MLP neurons of a small language model. Each row is named by its layer, matrix (gate and up: input weights) and neuron, and shows model dimensions 0-95. Each number is 200 + 20 x the weight over its row's rms, rounded and kept within 0 to 999. A neuron's up and down rows have the sign that makes its largest values positive.
A block is one neuron, or neurons of one layer that tend to fire together. After each block is what it responds to, as a language model described it from the Wikipedia text at the highest values.

L4.gate62,238,190,177,229,206,175,174,197,179,183,216,175,199,170,206,224,234,208,170,176,207,213,211,192,182,191,190,243,179,186,210,185,201,205,224,195,197,220,215,212,187,216,193,207,217,192,190,206,209,216,230,158,190,182,218,230,175,232,185,204,192,229,211,192,234,222,191,222,202,189,234,176,182,203,194,213,197,170,228,213,214,217,158,227,220,176,237,197,202,185,187,185,214,226,202,220
L4.up62,216,205,220,209,201,203,220,212,208,179,172,201,216,223,159,200,200,174,208,185,225,205,194,177,192,226,182,236,178,230,209,156,187,203,230,202,156,220,182,186,171,233,185,202,187,167,195,196,198,213,210,229,208,183,235,218,172,219,191,225,191,226,238,197,212,242,163,196,227,174,182,196,202,192,198,197,185,193,193,201,229,214,164,227,197,194,186,183,218,196,232,185,211,169,180,238
L4.gate494,197,178,235,235,199,188,206,180,173,188,202,212,178,200,173,192,189,208,198,135,210,210,216,177,189,193,217,179,206,183,205,204,214,176,204,206,198,222,139,221,173,230,226,180,215,195,220,195,217,204,193,189,180,180,224,174,224,187,201,230,196,183,206,190,220,219,155,206,188,213,171,200,186,201,186,176,169,207,208,211,210,200,201,180,189,201,212,179,247,196,235,187,203,224,200,204
L4.up494,187,200,171,176,225,179,189,162,214,207,178,203,248,187,211,188,201,178,242,180,225,174,221,234,206,185,234,206,202,218,202,192,211,166,208,192,207,195,210,201,194,186,178,214,197,165,189,192,199,183,190,235,187,195,231,186,174,181,182,195,188,203,181,175,184,221,158,185,203,202,207,210,187,188,201,173,205,167,208,187,212,205,161,190,228,201,223,211,187,168,220,190,186,238,220,262
L4.gate608,179,232,225,207,212,231,204,197,195,221,179,196,199,212,204,217,176,189,204,213,199,214,266,202,207,215,195,173,196,217,212,192,168,209,207,189,164,194,185,190,220,179,203,206,210,210,203,195,185,243,193,205,206,210,184,191,191,184,213,229,204,192,158,193,194,210,182,206,178,196,191,172,184,246,202,180,214,188,194,213,216,212,172,186,197,181,240,260,208,181,192,209,169,191,195,225
L4.up608,165,200,223,171,199,182,236,208,238,190,229,217,213,210,158,197,174,203,187,172,199,181,168,194,183,189,199,178,168,212,173,183,205,168,219,195,210,189,194,218,208,186,204,214,220,245,171,184,213,217,224,222,225,226,168,190,246,178,200,184,217,199,205,146,200,217,193,242,182,177,230,228,178,203,204,215,205,217,185,182,194,179,197,196,204,183,214,191,215,216,189,213,202,210,187,202
L4.gate810,188,209,225,170,198,189,199,224,180,180,192,199,177,168,155,187,204,192,226,193,196,188,244,162,176,208,209,209,180,186,199,191,215,202,223,194,197,177,186,203,217,229,200,187,236,198,239,165,180,207,202,205,186,179,216,184,194,203,211,224,201,203,210,194,185,198,185,170,216,186,180,213,196,208,235,180,199,214,184,194,203,223,190,219,173,157,205,200,183,191,216,206,184,167,179,213
L4.up810,214,225,214,206,199,198,203,175,198,171,172,181,192,150,221,200,216,223,227,175,189,205,209,167,185,224,214,204,172,188,168,183,200,233,205,183,198,233,223,212,193,237,200,195,200,172,227,183,174,198,200,197,208,228,221,171,180,229,198,186,195,215,198,201,184,199,218,214,212,206,191,195,187,215,238,218,183,230,197,220,221,248,199,170,199,205,180,157,220,164,232,212,208,185,207,229
Responds to: Pipe separators between column headings in the first header row of wiki tables, such as after Player, Score, Title, or Party.

L8.gate336,180,229,208,186,198,258,210,194,189,236,155,197,166,216,184,203,198,181,135,229,217,195,253,182,216,209,177,165,201,241,207,212,194,187,199,236,197,202,205,205,212,195,197,231,207,195,208,180,223,220,185,155,184,204,187,212,200,179,186,199,213,220,227,208,172,167,230,198,203,182,200,149,193,187,203,186,168,212,229,182,199,220,212,213,208,216,208,182,194,186,191,153,227,178,184,179
L8.up336,157,204,211,197,220,217,232,198,218,232,195,212,195,211,188,183,206,192,181,209,245,213,187,203,209,191,164,230,176,207,242,210,219,169,221,231,179,213,219,191,198,175,215,228,194,209,206,212,242,206,210,201,194,211,156,217,191,206,194,188,191,165,161,216,217,202,177,186,188,233,223,171,177,190,188,182,192,224,237,200,182,167,186,222,199,197,222,186,230,214,202,169,229,196,202,214
L8.gate455,192,225,216,175,214,199,214,172,221,193,232,221,192,208,205,184,236,190,211,218,214,225,247,179,196,195,175,210,237,214,209,191,193,194,205,180,204,189,251,232,189,187,224,206,205,190,232,178,222,213,211,216,219,193,187,209,178,215,250,176,186,213,200,181,199,207,205,180,188,203,163,197,163,195,188,206,200,214,204,173,197,167,181,195,154,178,192,186,160,196,180,192,182,216,218,191
L8.up455,172,215,192,191,211,185,173,226,210,197,228,223,178,196,215,222,231,179,198,216,184,197,210,183,215,214,172,224,225,195,238,231,220,187,207,195,212,200,196,197,204,228,213,190,236,215,238,230,162,204,218,224,193,203,222,217,162,218,219,179,177,172,235,163,183,234,207,197,184,181,216,180,178,176,206,186,196,194,196,205,182,179,214,174,199,203,171,201,222,172,195,209,194,197,188,168
Responds to: Unit tokens in infobox and stat measurements, such as the km^{2} superscript, km, sq mi, cm, plus pipe and semicolon cell separators in tables.

L6.gate131,188,220,178,182,166,205,255,187,219,193,220,202,212,208,177,197,207,190,193,208,188,200,197,223,221,219,221,240,173,186,196,185,195,208,204,214,212,200,183,210,214,228,207,186,189,214,171,224,214,218,198,211,197,207,179,197,222,201,229,218,169,191,197,206,213,195,186,217,210,196,179,203,207,223,204,217,225,177,213,241,225,202,184,205,224,200,186,236,205,207,220,251,204,237,192,221
L6.up131,187,201,161,187,231,235,212,233,220,208,219,201,161,229,196,199,175,200,192,249,191,193,151,228,211,212,173,182,201,182,197,215,207,189,229,217,179,194,185,179,227,178,236,178,213,194,185,199,234,196,227,205,199,175,215,161,214,203,187,232,202,214,191,151,162,195,212,197,220,207,235,218,159,185,190,168,186,201,182,184,207,180,231,200,178,169,173,180,208,212,176,198,204,211,212,194
L6.gate339,236,242,208,232,219,219,169,203,231,209,178,197,214,212,207,194,170,162,162,188,163,208,200,222,202,204,206,212,186,219,226,164,183,205,201,181,217,209,181,197,194,218,218,179,199,177,214,196,213,212,202,193,182,219,200,194,206,218,189,225,226,187,204,173,191,192,174,186,202,188,171,204,204,262,183,161,183,206,204,194,188,199,212,172,217,170,221,181,202,209,221,189,199,189,201,182
L6.up339,253,189,212,187,172,188,194,188,215,186,217,186,217,198,214,211,214,191,180,179,193,246,190,211,192,210,183,222,216,185,213,206,253,222,249,184,189,181,192,157,167,199,213,198,202,201,222,199,243,199,204,177,222,189,216,196,215,247,237,176,224,179,214,205,196,176,199,189,168,186,209,189,206,220,174,198,199,225,195,246,195,216,193,203,205,162,174,202,219,200,190,233,179,210,204,202
L6.gate563,200,212,201,253,204,191,191,193,201,240,229,208,185,205,210,176,168,174,189,205,196,240,180,199,212,175,175,217,195,202,202,187,224,200,217,178,181,213,212,185,186,198,215,189,199,193,205,189,212,226,193,191,179,186,201,157,164,210,215,198,182,244,209,186,197,199,171,202,209,188,220,201,181,183,206,209,177,196,184,219,209,226,216,227,199,179,180,167,215,226,198,175,200,240,210,183
L6.up563,187,216,228,198,163,221,195,188,179,185,222,150,185,197,211,201,193,197,179,200,216,215,195,230,209,179,213,229,204,237,203,215,232,193,202,188,192,185,179,172,211,200,223,248,207,197,190,177,212,220,229,224,163,170,212,203,177,212,228,200,209,174,225,223,234,201,219,204,147,201,174,209,188,206,203,226,171,168,192,186,175,206,189,215,213,194,207,207,159,195,214,168,219,193,194,198
L6.gate675,224,208,158,188,196,248,197,203,207,201,177,194,222,216,194,158,193,193,179,226,194,202,237,194,201,189,243,219,218,238,195,147,189,219,212,201,203,209,226,213,222,168,189,227,221,206,193,203,217,225,198,229,177,229,199,184,153,201,184,189,200,181,205,212,192,208,216,213,199,170,218,206,209,210,169,174,206,210,211,201,201,193,188,183,187,197,191,188,220,192,170,187,216,211,160,156
L6.up675,146,181,192,167,210,204,184,206,201,210,171,180,190,200,230,220,180,202,202,197,198,205,195,221,198,185,204,215,209,185,161,170,246,186,202,197,221,190,186,215,215,197,210,199,214,203,206,224,212,207,240,183,230,194,183,209,212,185,196,199,185,191,177,229,212,193,206,197,239,212,207,167,170,210,214,199,193,199,183,202,175,220,192,177,219,198,205,209,181,201,201,184,187,195,178,243
L6.gate683,188,180,184,207,183,226,218,171,211,176,162,193,223,183,205,244,192,188,174,186,196,152,248,220,218,206,216,184,175,215,189,204,195,216,221,182,172,187,226,181,175,173,198,204,202,214,184,195,207,181,202,185,210,168,224,212,209,206,213,187,174,236,182,194,213,193,184,186,181,161,212,212,176,247,234,236,137,181,192,182,247,218,184,206,212,192,186,175,224,218,184,211,238,199,201,192
L6.up683,225,167,209,208,200,201,194,218,191,217,211,178,216,201,191,187,161,194,202,194,203,206,210,185,215,212,192,217,214,169,235,222,174,206,216,183,185,197,219,180,199,228,202,234,183,191,212,166,207,218,230,187,189,210,196,214,201,198,231,218,188,194,241,200,157,174,155,178,186,147,238,198,180,222,217,223,179,229,181,203,239,174,168,219,217,186,201,195,194,228,200,198,174,194,184,214
L6.gate691,210,214,171,191,198,198,226,193,193,204,202,223,237,159,202,166,192,202,194,197,230,201,199,212,197,193,197,208,206,183,205,199,202,231,166,199,205,208,182,176,182,181,192,198,183,174,174,204,254,197,186,194,200,185,209,190,199,171,215,203,257,206,209,206,217,177,155,218,197,220,206,203,157,154,201,178,194,208,204,206,236,227,221,195,176,192,218,180,221,210,214,193,197,222,190,237
L6.up691,197,259,179,205,235,210,227,198,201,184,188,168,210,209,145,201,229,211,217,179,209,195,196,217,180,200,209,199,204,191,227,226,196,226,207,209,230,174,179,189,194,207,200,227,209,165,223,201,177,199,193,191,191,220,188,179,199,167,149,213,215,213,168,200,174,198,197,227,210,196,189,178,171,229,199,189,166,192,186,181,191,199,205,227,188,181,209,199,197,215,223,162,183,165,197,238
L6.gate694,225,200,208,215,217,183,179,177,255,191,200,203,191,213,186,201,201,159,184,218,201,231,194,240,203,176,175,222,208,245,190,166,240,182,185,203,170,205,187,175,183,206,219,216,189,174,224,228,223,204,193,207,182,226,233,188,178,219,198,174,234,217,252,193,213,209,209,223,159,208,163,197,182,201,201,205,176,209,203,177,206,202,195,246,177,189,209,156,222,221,203,209,197,191,203,221
L6.up694,187,211,176,208,216,194,195,208,236,212,221,198,197,201,211,215,197,178,182,190,178,201,188,211,177,218,203,192,162,224,240,191,210,216,188,194,194,199,231,192,212,171,185,168,199,185,220,190,194,194,225,212,204,187,244,190,171,211,194,219,209,220,236,186,208,219,208,192,189,228,192,224,212,189,214,179,202,188,201,175,178,197,186,192,205,195,221,188,227,205,207,188,201,160,188,207
L6.gate719,184,231,221,211,201,190,195,172,181,219,184,217,144,179,218,237,213,159,232,209,184,178,231,192,207,218,173,209,181,222,186,222,207,178,226,178,180,221,217,179,228,178,213,160,190,242,186,168,159,166,181,189,201,217,208,213,181,160,195,254,185,201,184,183,196,171,209,202,172,202,210,201,189,202,187,159,180,188,212,201,222,181,230,191,207,196,235,161,210,212,186,213,200,208,198,208
L6.up719,222,209,212,227,163,209,198,177,195,220,171,189,260,220,170,218,199,205,148,230,206,193,167,217,228,232,213,210,223,168,213,184,185,205,256,183,186,199,193,210,232,226,224,208,201,213,177,171,222,223,227,190,219,178,183,177,223,195,217,244,185,211,171,198,199,221,180,230,203,225,178,216,172,228,218,184,177,205,172,229,208,209,179,191,231,198,216,164,186,203,210,220,201,204,195,237
Responds to: Pipe separators between column headings in the header row of Wikipedia tables (sports stats, results, elections), e.g. Score |, Votes |, Set 3 |.

L8.gate642,200,192,176,220,239,222,189,231,226,188,188,191,216,195,197,189,207,239,187,197,207,226,183,208,206,203,221,228,222,177,209,178,189,220,223,205,169,168,231,192,170,222,194,174,205,195,217,188,205,216,178,191,194,191,226,172,195,214,220,248,232,183,192,181,225,193,209,193,189,247,209,189,174,200,206,208,188,216,209,199,202,205,208,155,198,221,202,202,215,215,176,192,199,224,226,226
L8.up642,193,193,172,260,220,208,249,182,197,224,214,218,210,192,174,219,191,200,218,184,192,227,183,180,218,183,197,214,193,211,226,201,189,181,205,223,202,189,219,177,212,204,198,163,184,205,172,201,224,235,201,196,194,210,178,189,174,187,206,221,188,211,192,192,225,202,201,216,195,194,202,186,202,202,215,211,217,182,200,151,244,209,211,187,162,218,224,196,193,198,183,206,181,197,225,212
L8.gate771,205,167,159,218,187,206,214,220,206,196,207,221,183,201,135,197,236,210,195,189,172,226,179,224,206,196,204,209,193,197,227,195,194,196,210,225,206,171,237,201,181,193,233,178,224,172,206,261,223,192,182,222,190,205,224,200,201,184,204,202,205,172,214,200,216,187,215,182,223,219,184,180,184,227,226,234,235,203,247,166,187,179,216,193,192,223,184,156,181,167,195,177,163,210,232,206
L8.up771,177,206,180,209,175,179,235,177,223,220,201,203,248,202,188,217,200,188,214,184,199,215,161,184,170,221,201,206,189,214,202,211,197,194,180,181,188,210,215,182,214,194,213,195,197,227,178,234,229,191,205,194,203,179,242,186,219,225,207,191,255,163,208,210,238,208,205,224,212,213,237,206,192,249,186,222,184,185,221,198,220,208,211,173,195,188,207,182,217,184,196,156,196,227,209,194
Responds to: Words right before a clause's verb: relative which/that after a noun or comma, modals, auxiliaries, and infinitival to, such as which, can, will.

L6.gate89,170,198,194,221,236,191,217,217,202,234,208,208,202,201,215,209,210,194,209,176,182,166,190,229,191,181,208,224,206,209,264,192,214,195,206,209,232,228,223,186,204,200,193,172,209,202,204,221,195,181,195,217,192,201,174,195,217,177,173,184,213,203,187,210,202,192,186,211,207,196,222,186,220,208,163,191,213,203,213,196,182,199,194,182,213,209,180,231,227,177,205,197,197,188,211,240
L6.up89,216,197,218,194,196,204,182,229,204,194,204,213,190,207,216,220,249,209,213,217,225,175,178,201,229,216,196,228,195,178,236,196,184,229,179,167,221,199,187,209,190,220,193,196,170,205,244,214,177,209,242,230,195,196,203,204,183,186,197,206,193,196,198,190,169,200,205,234,195,166,194,230,207,208,167,181,189,214,203,186,199,224,206,195,202,223,196,226,202,186,207,192,218,229,218,207
L6.gate92,195,191,208,196,217,207,175,211,197,178,193,170,205,231,205,192,184,195,244,173,213,213,195,202,199,239,180,200,201,178,169,199,200,216,221,165,177,169,181,156,242,211,211,233,203,176,203,190,228,194,213,215,172,237,168,194,236,230,194,188,215,183,205,181,190,171,207,194,196,193,178,219,200,193,196,192,191,220,197,193,171,208,222,210,184,204,227,223,217,206,224,202,186,184,172,213
L6.up92,172,179,219,240,211,249,174,196,177,164,187,221,205,218,227,190,192,229,216,151,202,228,211,175,204,204,214,202,229,199,199,186,181,196,212,183,187,189,186,188,201,212,224,211,182,200,197,173,211,187,199,191,193,212,236,202,191,190,195,183,171,217,199,179,216,203,225,200,176,192,161,190,204,192,182,199,194,194,192,195,207,189,194,184,194,236,227,199,205,202,249,205,201,177,203,195
L6.gate140,207,188,195,218,249,184,215,205,199,164,204,202,172,226,178,193,207,194,228,191,155,200,217,210,185,162,182,221,192,200,167,208,223,174,223,222,228,206,192,194,210,214,198,199,216,195,171,209,243,204,224,180,226,188,205,199,237,198,209,197,222,183,210,218,170,204,204,216,191,194,222,207,198,189,196,219,215,198,245,197,216,204,220,173,212,199,223,178,210,221,176,163,215,180,202,246
L6.up140,190,205,191,190,238,225,189,215,227,190,200,235,200,186,199,194,168,176,220,182,185,217,236,228,218,175,186,214,210,177,165,229,171,223,206,194,204,187,213,184,216,187,206,199,221,199,212,187,199,179,186,232,226,197,209,183,249,206,206,212,191,178,166,203,182,161,169,192,185,206,215,246,221,140,213,237,244,224,221,208,176,189,194,190,191,196,197,189,218,222,187,219,194,184,192,214
L6.gate243,183,203,169,195,220,170,205,201,189,178,199,184,187,173,195,208,179,197,243,207,203,253,183,215,225,173,183,229,186,178,232,190,181,216,217,174,183,206,240,212,212,200,209,232,193,172,235,206,216,212,212,194,220,145,216,215,232,212,243,176,163,239,206,194,192,202,183,213,214,220,217,214,188,186,189,222,192,224,214,232,184,198,221,185,227,189,204,173,217,197,169,186,209,156,172,204
L6.up243,199,177,182,224,217,176,198,191,186,182,205,172,230,197,215,219,216,213,225,219,210,227,186,190,198,188,198,215,173,157,214,193,178,248,211,203,213,184,234,222,217,175,191,192,228,214,233,179,198,219,214,236,212,158,213,212,225,202,193,186,200,195,194,223,213,195,208,167,203,224,226,187,213,186,177,170,202,176,260,209,227,202,211,157,188,183,207,183,195,213,203,196,211,191,185,216
L6.gate326,203,167,200,160,171,216,198,185,202,188,226,219,200,173,210,218,194,214,163,179,172,212,214,236,176,199,178,196,188,168,225,191,218,220,172,201,180,191,196,171,219,165,234,155,196,212,201,198,205,215,215,196,228,193,145,203,222,221,179,213,187,177,175,158,211,221,183,221,249,182,195,188,192,201,195,212,192,226,207,200,195,218,232,191,206,207,186,167,220,184,199,182,180,219,228,165
L6.up326,200,142,197,178,218,170,244,211,206,195,197,233,187,204,211,256,217,234,227,204,164,202,191,185,207,185,190,181,176,218,175,206,201,165,225,208,187,168,205,184,212,180,230,174,181,193,171,174,221,220,218,170,199,193,220,205,233,191,175,183,202,176,197,186,226,189,172,174,189,186,200,235,187,199,160,234,202,209,185,191,193,202,214,191,179,194,200,210,200,181,192,191,168,167,190,181
L6.gate454,204,186,188,206,223,168,243,163,222,197,222,205,184,216,241,174,211,243,218,229,205,210,172,182,178,200,208,212,171,187,202,195,212,219,195,180,183,248,180,201,186,155,239,195,157,217,186,195,200,200,172,200,202,177,192,226,147,208,188,188,189,203,194,205,222,188,226,213,181,199,187,201,201,204,198,206,195,183,233,141,242,230,190,174,217,244,207,191,214,203,209,197,198,207,194,204
L6.up454,213,212,193,240,189,182,211,200,202,194,198,207,199,251,174,195,218,208,179,191,184,221,225,195,206,219,200,201,224,184,208,212,168,193,196,159,216,204,175,220,174,212,220,179,210,179,199,188,187,220,208,211,238,204,171,231,171,191,209,216,201,213,221,172,190,187,195,220,162,206,175,221,194,194,219,213,194,178,193,179,197,181,190,181,189,224,206,179,211,198,197,198,204,230,178,195
L6.gate660,174,200,213,184,223,192,221,194,181,220,187,203,177,194,276,201,189,209,219,212,188,178,196,199,197,188,207,183,245,185,196,199,190,178,200,181,187,175,204,203,199,168,194,176,189,200,210,194,191,235,223,225,193,163,193,180,200,176,186,197,222,213,224,161,192,235,202,237,195,209,206,207,227,223,217,247,207,210,185,201,221,157,186,201,209,178,183,209,177,195,234,186,177,225,170,155
L6.up660,176,205,236,201,204,211,178,222,174,176,215,196,184,205,212,220,234,194,192,180,238,183,235,231,195,169,213,185,183,203,197,210,212,216,214,184,188,220,225,216,208,203,204,213,198,161,188,206,202,208,171,177,162,230,201,199,179,176,207,212,218,199,192,174,228,192,212,200,197,216,196,150,214,174,231,210,194,207,218,212,209,200,210,224,180,218,192,216,212,237,212,156,194,237,190,189
L6.gate796,209,225,193,171,229,182,211,178,209,184,235,204,202,175,236,205,186,232,177,201,175,213,175,212,191,200,206,219,221,180,207,223,231,206,187,193,193,169,208,209,201,187,210,173,158,169,202,212,220,248,189,195,236,182,186,183,173,215,185,191,203,210,189,183,177,222,169,188,195,192,186,173,208,186,171,202,178,220,209,181,228,187,192,173,188,209,153,204,194,194,243,191,201,190,193,193
L6.up796,204,194,161,199,210,174,163,188,185,170,211,195,228,208,254,165,162,197,222,194,206,181,189,210,186,182,204,234,222,215,201,184,219,206,170,172,210,166,183,178,206,176,193,215,162,181,197,208,197,228,225,217,198,182,200,177,211,194,196,220,235,235,237,204,165,211,170,201,204,211,207,219,224,158,201,239,192,189,217,180,215,184,178,174,210,207,167,190,195,163,215,206,158,212,202,178
Responds to: Connecting words right after a noun phrase, such as and, or, and which, plus verbs like took, takes, led that continue a sentence.

L4.gate343,183,233,196,214,217,194,221,194,179,202,214,206,212,175,198,172,209,199,207,183,178,173,177,183,192,186,220,212,182,206,178,195,183,236,213,215,214,214,188,184,177,189,211,177,130,176,210,188,174,219,213,209,197,225,218,182,168,203,206,236,189,227,210,203,214,212,178,211,227,218,211,204,224,177,210,244,200,220,166,231,217,201,179,194,222,193,178,228,209,153,179,191,175,229,188,223
L4.up343,213,233,214,183,221,191,176,234,186,229,200,172,154,204,190,204,194,200,183,191,185,168,206,181,184,216,203,204,200,206,227,194,204,190,169,187,239,206,191,216,186,215,202,213,187,193,222,198,169,230,215,199,205,210,204,193,216,167,192,207,236,240,176,200,276,187,188,184,175,216,203,232,228,198,199,224,208,203,182,224,192,217,208,187,166,209,207,219,203,221,205,166,171,236,196,216
L4.gate506,203,201,245,236,189,175,212,185,184,233,184,193,238,224,201,247,194,220,224,204,243,189,192,231,253,193,172,218,228,224,234,201,232,226,206,204,205,208,185,169,194,212,169,204,185,209,193,217,157,205,192,210,215,205,214,201,198,203,189,209,203,229,184,169,215,170,226,201,192,198,194,186,202,172,165,189,216,168,187,187,203,209,202,205,210,225,212,207,189,178,197,175,169,186,215,191
L4.up506,209,239,190,215,182,195,246,199,178,245,196,216,207,191,222,217,208,186,240,239,185,186,179,184,220,181,219,221,222,196,201,160,210,216,204,180,213,197,187,207,197,223,208,187,186,219,163,205,224,223,207,191,190,214,214,185,199,214,192,211,199,211,188,165,157,189,194,185,211,180,232,241,176,171,187,205,207,170,194,209,188,238,171,198,219,202,189,230,230,207,206,191,182,206,179,214
L4.gate665,187,175,187,192,190,210,218,202,226,215,207,169,206,168,199,223,246,181,222,159,184,199,159,204,173,180,205,231,201,183,205,203,229,217,207,224,180,202,201,196,172,199,208,212,169,210,202,208,208,221,165,200,198,210,262,192,194,201,218,194,188,225,156,160,231,197,206,180,196,176,181,218,214,211,207,186,217,209,209,218,187,158,199,188,181,235,181,190,231,183,244,193,220,198,204,220
L4.up665,181,242,185,205,212,186,248,188,233,211,200,215,212,196,204,187,185,192,224,195,195,216,216,163,213,200,195,189,186,210,174,160,241,235,192,203,210,178,178,217,160,179,202,219,202,225,217,220,193,237,249,185,211,215,238,196,195,168,181,192,214,225,156,200,204,190,176,212,201,217,200,249,203,212,192,189,213,241,158,205,201,201,196,226,190,210,218,152,152,206,221,200,181,204,201,185
L4.gate792,180,210,177,191,201,176,148,191,177,202,211,186,186,201,163,205,187,198,217,237,174,168,171,187,192,181,189,198,189,202,208,205,231,213,238,214,234,180,218,205,166,228,209,221,238,200,219,190,220,224,211,204,213,197,188,202,172,191,215,205,197,188,203,187,193,238,209,174,181,182,211,216,180,227,186,192,168,170,231,197,200,164,234,190,192,197,172,204,143,170,195,210,192,186,208,222
L4.up792,203,199,176,205,163,157,168,228,206,218,211,204,213,191,177,221,212,196,203,219,154,157,193,166,227,191,206,171,211,185,223,223,229,192,210,177,231,207,197,210,185,191,234,208,252,219,201,198,226,223,208,231,192,198,213,206,182,222,212,196,186,192,211,191,181,220,194,197,189,174,198,202,197,204,224,205,202,173,198,214,179,210,227,218,190,207,192,182,173,155,186,166,217,165,193,245
Responds to: Relative and complement words (that, which, who) and head nouns (film, song, album, band) that begin a new clause, mostly in Wikipedia prose about media.